config.yaml
n_layer: 8
d_model: 384
n_head: 2
n_kv_head: 2
head_dim: 128
d_mlp: 1536
vocab_size: 2048
activation: "tanh_gelu"
norm: "layernorm"
norm_place: "pre"
norm_eps: 1e-06
positions: "learned"
qk_norm: false
attn_scale: 0.0884
bias: "all"
tie_embeddings: true
parallel_block: false
init: "normal"
init_std_qkv: 0.022
init_std_o: 0.00674
init_std_up: 0.022
init_std_down: 0.00275
optimizer: "muon_variant"
lr: 0.00666
lr_mult_o: 3.0
lr_mult_up: 1.07
lr_mult_down: 2.0
beta1: 0.95
lr_head: 0.00888
grad_clip: 0.5
warmup_steps: 200
schedule: "wsd"
decay_fraction: 0.677
decay_shape: "linear"
final_lr_fraction: 0.0
batch_tokens: 131072
seq_len: 256
doc_mask: false
train_tokens: 845900000
steps: 6454
dataset: "wikipedia_en"
MLP neurons of a small language model. Each row is named by its layer, matrix (down: output weights) and neuron, and shows model dimensions 32-127. Each number is 500 + 25 x the weight over its row's rms, rounded and kept within 0 to 999. Numbers have three digits each.
A block is one neuron, or neurons of one layer that tend to fire together. After each block is what it responds to, as a language model described it from the Wikipedia text at the highest values.

L2.down63:513524468518504494495438453461435464518513504493515540502497495484506491490528525496481497468496455463507516489494541481512496558491509550500496507502487490509497543509533454470492511485552488496515472476505484499482513558458525488503552477529493470488498456532463511482531490517523474499
L2.down258:544497509543530475495512491516495504523524499520503501520478436445525513514463514492442443506517526459511483487498512499530545501471490516481493515480453513543479489501472489453494521502513490493492530484461498445527458469520492488465515489531515525535515499509511442475514473506510558451
L2.down380:496489508474520528526527471500488558517484509474462464506565498468514500451503476500482543516501517476534469510536483460528493508497471495435495545531494545461494473523487505503479499493519464505492494506490482438518495510486500496503530517497481444506521499475540475478485511522468527525
L2.down754:509507514482532508500533454472490487504482486528535510452515504470449489490481492438481466496523554443520451464533511512510450497456533506521479501544548488485504549476511493481499517478479493490505514479482495506494473493504479539492456505471497498521511478468488506482501505552447500480
L2.down871:518501482517519449506506503504523439499488449482502454512492525514499486516511504465479497522533468511518502502519505523510571525470477510495494555494512484499480505483482513473497515468520476468553486514461493463515524515536491488500522488488469506461480513531509489488493466513497537501
L2.down1066:493498519491528542474516468506455525513489478493517481509521499495517483487491511497471505484514476491477489478490513471496501491500545500492488496482476536447522492523508472483534461509495491492528506526487500475494477480448523538515509469533515462496510518484514512487454517518507516511
L2.down1263:490503466495514493498531506510507536513507509505520516482505506517522517499516449490517499507499553498509481516498483506496499504534460466473478496532477501487484502485513496544536532473502480495499501536482492476478477472497515524446498437507515522536471463520486514452508474496470510472
L2.down1479:504489505532495467512465523531507474492515494541475528473531485495550477485519521487504471463441497470536460507444479588498519520519505494509473484462546450501504505488495506488500463489470484504493500488479487525522485530457510507452522454557450508484504513510469483534538471498503521485
Fires on the first token or word piece right after was, is, were or are, such as of(ten), am(ong), also, not, re-, elect(ed).

L4.down651:504498523516481532496508469503508511508537510525519559527477550478548526491487543457503502504459481514485525517512499462491519483511485494480510481518530511514502452500540480473472544498494486490479529518502459477478491492508542544506503501498517507472514491515502509536484490550513496481
L4.down1075:484517469446518529528498514522499453456502513492528488495488508480515484535500497463502487462512513514473545509507489465514428490489491549459494513497525523483487471499502509509483525490496489485517478507491473537540535524509506506500486503488502506540468473457514529487456476497492494481
Connectives such as infinitival to, and, or, as, and than in rather than, placed before a verb or noun phrase (to detect, rather than having), plus to-pieces in together and today.

L2.down289:475490480504479495513454443520493511530514522489486480488468492495482477486518495486498485436499487487478488492562493468477511515543478475489497518508469517482453543506522489529525502471539491516469523509509535497491461535523470511535459508477519498500477502468505511486489527505479520510
L2.down308:524472481512532455477511485546510535497492475457520493488449492510463527522533452506490491543495538522545537489449453506464488527516487546483448463493523531496520500521515492482472488476524473501485492503501499532536498456533465461549531499529548514474522524508510492451459516452509472497
L2.down941:508472516519500516537487508483500481473522496516456514536517498540453533516494502522466491525532505488464506490508460460501518504565544513477522507543460460442502468526500506499460499520507487465504493522482464502496521482455498488502534521499430512532500475501477505531548469510503522482
L2.down1229:540478536473517489516495537488534514517472522503527484504518530475475501481485488492513485483526501495521477488518524509515501493546483529467531493518519536470501525506457484522496485518492505506487550513512524493494474481485490480491491497460432531559492487484496540480482496499479482457
L2.down1281:509523518504557548525473496463487486518463461493508539517476499468496507510481473486498516493567513504491528492502466489494552444528486519501498518494456520476516480514494498489485498507516506522472507502496523505522515523493508509498493492486506490481488517516491498520477488531500506516
L2.down1297:470473513524494503495502514491498486495491460489499502491512508486487521470489526510462455468523451500486498488504514473500518501474513499508482505474529488522501489543533492514497517518520491550497461508474441506464537503473494478492458545531508455508507516477516502511500496500460468493
L2.down1332:513468511520492458481508548489470502474537477481493493497514475504503495476494513484523509496518511463509511504488534476521527528513517512501526506495507480481524527514519506455481422482497499508520490476510561526472497498507492502482468519526494456537478499503480493490530497501521522562
L2.down1514:529467479480468533565529462448504465487512470495479499522466507544499539490537481474541457535489501504513480478528504493489518498446514524510518485492491553496485494517523511502541465512515505488508521492490500507465504485477529481498497526529488522528518495503533484496519527529512495532
Lone first letters split off the start of a common word, mostly j, y, g, v, often right after "the", as in j|ump, y|oungest, g|host.

L3.down345:483539506488530558520535560509497506520485468519504509485512541479492509530471471475529527502501485504510479515493479444471484562477491489458484466511477484522502503524509503544504525544534512504456486489511463503538500518526516453500506514518482475485479444492489517464487492452500493513
L3.down1063:447488485494469538496526515524499494483493493503474514509508516502502513506522503479482456525507534503532515483497521469510553494514515520470462475487496492444500493507511516521492550472527494514482487467514515499514506523485495492497475492549464504485479493500531500503491498443526554478
L3.down1422:529530501518504465457504521473472500512512508480494493525514528528505493513509474454499497459493492424520509494539518480520488494508502486460516456502492462430538436474524527495510467534481502486462553492551498494530495490547467485465484491534492477460513480421491497506500495510546516471
L3.down1452:471478472516490476465482529482506472504521495470510508493483488497525508530494450504488576532507520495514503512486502483520528479491466506501483481508517494544481476543472508478508481500502515508464480495528520495515492520500538479549518519478548502546485485491492526511506540513527477521
First piece of a word glued to preceding punctuation, mostly wiki headings like ==Early or ===2010, hyphen compounds (sub-Saharan, all-time), and colons after infobox fields.

L4.down152:509525472518543467507504515448474504505494509509499548526489511502542503535509491469502497522512499455515512475472515486502484496474517490532515481508498534490483476518559422514471497488517501476544555523482520456507485514460522487474519488486527462475505446510512522524482492500522489462
L4.down581:482529505503472493474472486482480508526478494491489537523467525550502461516561509461471543525467558472518472503493499505515492468518527496473509512513468550480494515494478523467494519504529514481503486497488556418474497513543541509489526469465489516467503499508528523475467456501500503479
Word-start or middle pieces of a verb split into tokens, right after be, was, being, not, or an -ly adverb, completing as participles like t|reated, dest|ro|yed, const|ruct|ed.

L4.down333:467486494492483490479503504498506468473485441522531549496459530482470451473474493462476471496507480465508496493489486509514502541497492497541513506476505450507521497509462512525469505525486531509489499480500486537488506532530509499485479517465473480476493522522488469577549559508517525522
L4.down1057:492504492534481500505480547516526513487473479499521513480501522526472461506478484469496501473536506531469486495562490503519479529500471517511512541501501555516460537477506524532468547505424518538521513526523491530521487516518471511566521505477534527543481467510470472506463471478543500489
A lone word-start letter r or R split off from the rest of the word, as in r|anked, r|ather, R|ailroad, R|adioactive.

L2.down198:508530476516504481531489479459506483488507531539509516471458486478516520506462472526528546492534443495468541524462477556463546485517535486492509473529456504485535492465533475504478503463525479448517548463488490514495481511464550528488468519490496513476459533485496500471465449461518495532
L2.down445:498543515513540493488518498519492504464481505514501480511531521527540486527532508478448476468528486481522510503506524488521461538515504503466488477465491475415512446494502510475489481529530519480447500507561524487475506482511522480508528460525479509486525513472437496508483528501560498460
L2.down456:527471496497460517474502483504485509516515526497505485456489509465488526514469510544501522509508470481458533470499495556525496511513493492488553536526499525505473494533482506491484522492481531495523533536480486478515522485468541506531474509486498527481495502474493523483518530487501506520
L2.down506:496504437479481489564535525486509486499456543522501491509524516496441530497493481494508483477520518496530555501448457520510508512519538500478499499510529516529462510524474539504492523514518484553466504496507521508559538499477482475510504528491479541532495449486504537511519456527527545467
L2.down974:525498469532527498511527504463515505520540498510500490519493533504480494474518492480464551471502516479488499502499528533465509472481487515510525494484507522435480485497512532496482509480478500531520487547492507481512462478454489508535495511434505495494488506453526484489518492502500511507
L2.down985:506496521551505494460497498526477501492480493486481508507494478461453461514513481506532454465523555539517475480543477533431471517533510491454537491501510456486456501480484498477507474505518496545494510564501523510452503438506528483491486486524457498509498497498501492464489551546522480464
L2.down1160:544515480510503512550484488503513520542490509511516470470451497481512507494475470501498475460466529537508462496505487533496498489482550477481504533519476515497514485420493498515521517503539488497527504517482502513527509487522507499452513517500470516531524512508475529485512488441460526486
L2.down1414:484499522495522515478483490474488485490494470504499517460460494453488539458467507492506504498499512491548488482518548480484486521492534493544522431511480492546462482530536462531488532493525483553498471510508475527521521455491489525449463556493524522492512475499504548494492516506474523493
First word-piece of a word split into pieces, usually right after an opening parenthesis, quote or hyphen, e.g. (w|ith, (c|aptain, life-ch|anging.

L3.down133:517503503543531502479469491457456495489453534497524477488534502524511536538525484486506531469495537484472517500496480518489501510476493479554506498550486562493512527506517495499488509516515492508486501496474525486545554479466483514471481484535490525530491503502530441491450469493507516540
L3.down380:566474524538509471504507518499518514472539441530492509475488529516482529500500493449470474498477515510474526509498493499482530498510514511489531503538452503485474527500504505496545487512508481522483493490513500486473499464541502495494508471493555488541504490500515491465463521490509516494
L3.down896:520502485540482499492494499527484519495496454502524499490464486479522486512491467540517426498478505500467466510507496496501549488493481490506513476496457515491523514467516493505465466520474512522504491504448519534531551477492497482491494497518483500506498506504519487528474479502525574442
L3.down1163:485465480485491540522521537497477485467502509518507482519525507520485485466517528505493440519493505476474518488508536503511521451514526527487502488505467501542516497466551462471515513488537521531532531505478516530531494529504516507485463489445494493534478502460511496502511516511479526496
The infinitive "to" after words like able, supposed, attempt, or wanted, just before a verb; also "capable of", hyphens in well-/long-, and word-initial "to" pieces.

L3.down21:492516500492501485486493488488515521526468487483514491490478496465487442544466499478486480455478481542521480533525516520488510473497485452485537543501475490526485505546485556482483470487530482514523497506518494482515472534470474480522525517530477513512543477523522515467421495521489512508
L3.down517:536547519479490517535486483579538481481534475449526460530506528524497479479497478537482481483466461504500488535502484479497488468496459493474542530513485478500546482520476472502530452541525520501548572530476458472502527505509488508451511551511486556500507508508554544458492493485505507477
L3.down1179:481507495498507504497505487461469544472543508511464534442471506452481486476524517536474505481478453522516506559563506526511484513483496498502489528492526487483529477533501457498496494445507537502520498494506525506534475491480494500515507510499525520496524463520510476492482529475506456504
L3.down1243:486458536554506492485503490481475467513482496497506501475496444517499520512484519495494453497469489457454506502524486504531484431589488466534513508470477511526538505501509489522505498536502498519520493494525500491517500559510519528541520558522508503497505517478503494492501513524508481551
Past-participle endings like -ed, -ated, -ten right after "was/is/were", mostly in biographies: elected, appointed, named, written.

L2.down161:470545513505502488487481497460472488513491475500520526520536476538482486496516507507498478505506475477527531532529491503486523503524537509503535488510480489522493475529472500510506459504471468516516508523523467544477525487526531483513476485502532508487488485511496469469474532487479507518
L2.down267:486463527531494495507475497481486533499512498544517499511528509518531491518544488493487519527491511483448505504480457476520514522518575526503503524530418506509493502524504496485506498499471490547442516486577538487488480468500513493474502464430481520517507512534527467469490525468446484462
L2.down347:530492533474495548489481482469464497495512528479475535480477510510497485477495522466451505496500538530499483496508515515466501486508493536478515533491486521514497462477439481517463503473497505480507512530503479514464490504507475512490456541499447519539501467481471517506530525489497447537
L2.down608:511529517514491477495495539550505489493523463498494484448522509518501522462518405544488459524494483505510502517531451496518567555480497509533510522521500520476488507503510492451465513555472501468488514489482464502442501553497533494499472462498514479509489470500527474537508504498465489467
L2.down689:547494513534525495532497576474491516486470473482476535501496542484517502505489479485484469508494509529479492478465490465482485514529480504503513494491503482509504515486497499485482500490531500535533504513504552538529483489495472523498535522508521484505486488500478491499479492443459508523
L2.down1039:498482551502517493527477503511538520492454476513507455525476516510480517513455469456483470528527519492469497487526493504492490487499533504520509472492515504495505561515503456503525500505515483516499504466529542505509476505517503478466465503508450529490468492486520501502493537515505507478
L2.down1225:501496524476495490556559478492481507506535532493489525491511495520510518496453516494521483516530523509515484498472525502499428528514493495485514522473495511574485501456502551497522477487524539515489520491516517474462495527506502507481490482499487488503524484435506503558532482472502483495
L2.down1398:466497521517493498502503496491509524517455463488531538506539531509497532520524486475453496482525497522461488438518486494528506486469468476505572526515524540499478465526500504499461551513494487489481522491525476509548513535493531506491542430490470561524494491502496474497529489510484495554
The word "to" as infinitive marker or preposition, often after a long clause or parenthesis, e.g. persuaded Mao to, enough to, together; sometimes table pipes.

L3.down575:514494491508484516506478522524485549528480524476507465503494504517481472487505488480532535473486493492523488544469516505511538501499470475447516519534487476498449485540508505504468492459482503485476505473526532507555513506487508482533511486533493491563479515469530474500450456538529494491
L3.down601:510485480440536545556497494448514532539498505496475494512487522478519476513546496515485531463517485486521475478537483451494488487489506521506526514525514518494508453515489544504452518527510517479485529535490475461484501531504455470513478479473540490498498496467494476481496523487510499440
L3.down927:484496490443513536509488500479498516510517495484467551494510485463512534476540511537452489527553455498516517506492475502514529471543496518527487558491478500450522548503545514494490531477525532560470462481490512499474498465462503493493436495531500498495528507495471532468502545474515488540
L3.down1355:525487552544531468500453487470521539537533548480491537515485536492526516501497540453488516516548473473483488518449500479487529466530524486488506490511521483512502474487522488472505472549477515516502501515452513476484495472488485486490502519530498519503490491525481469453470517503494511528
The letter g or G tokenized alone at a word's start, as in g|ood, g|overning, g|iven, g|lass; also some mid-word fragments like ens, ity.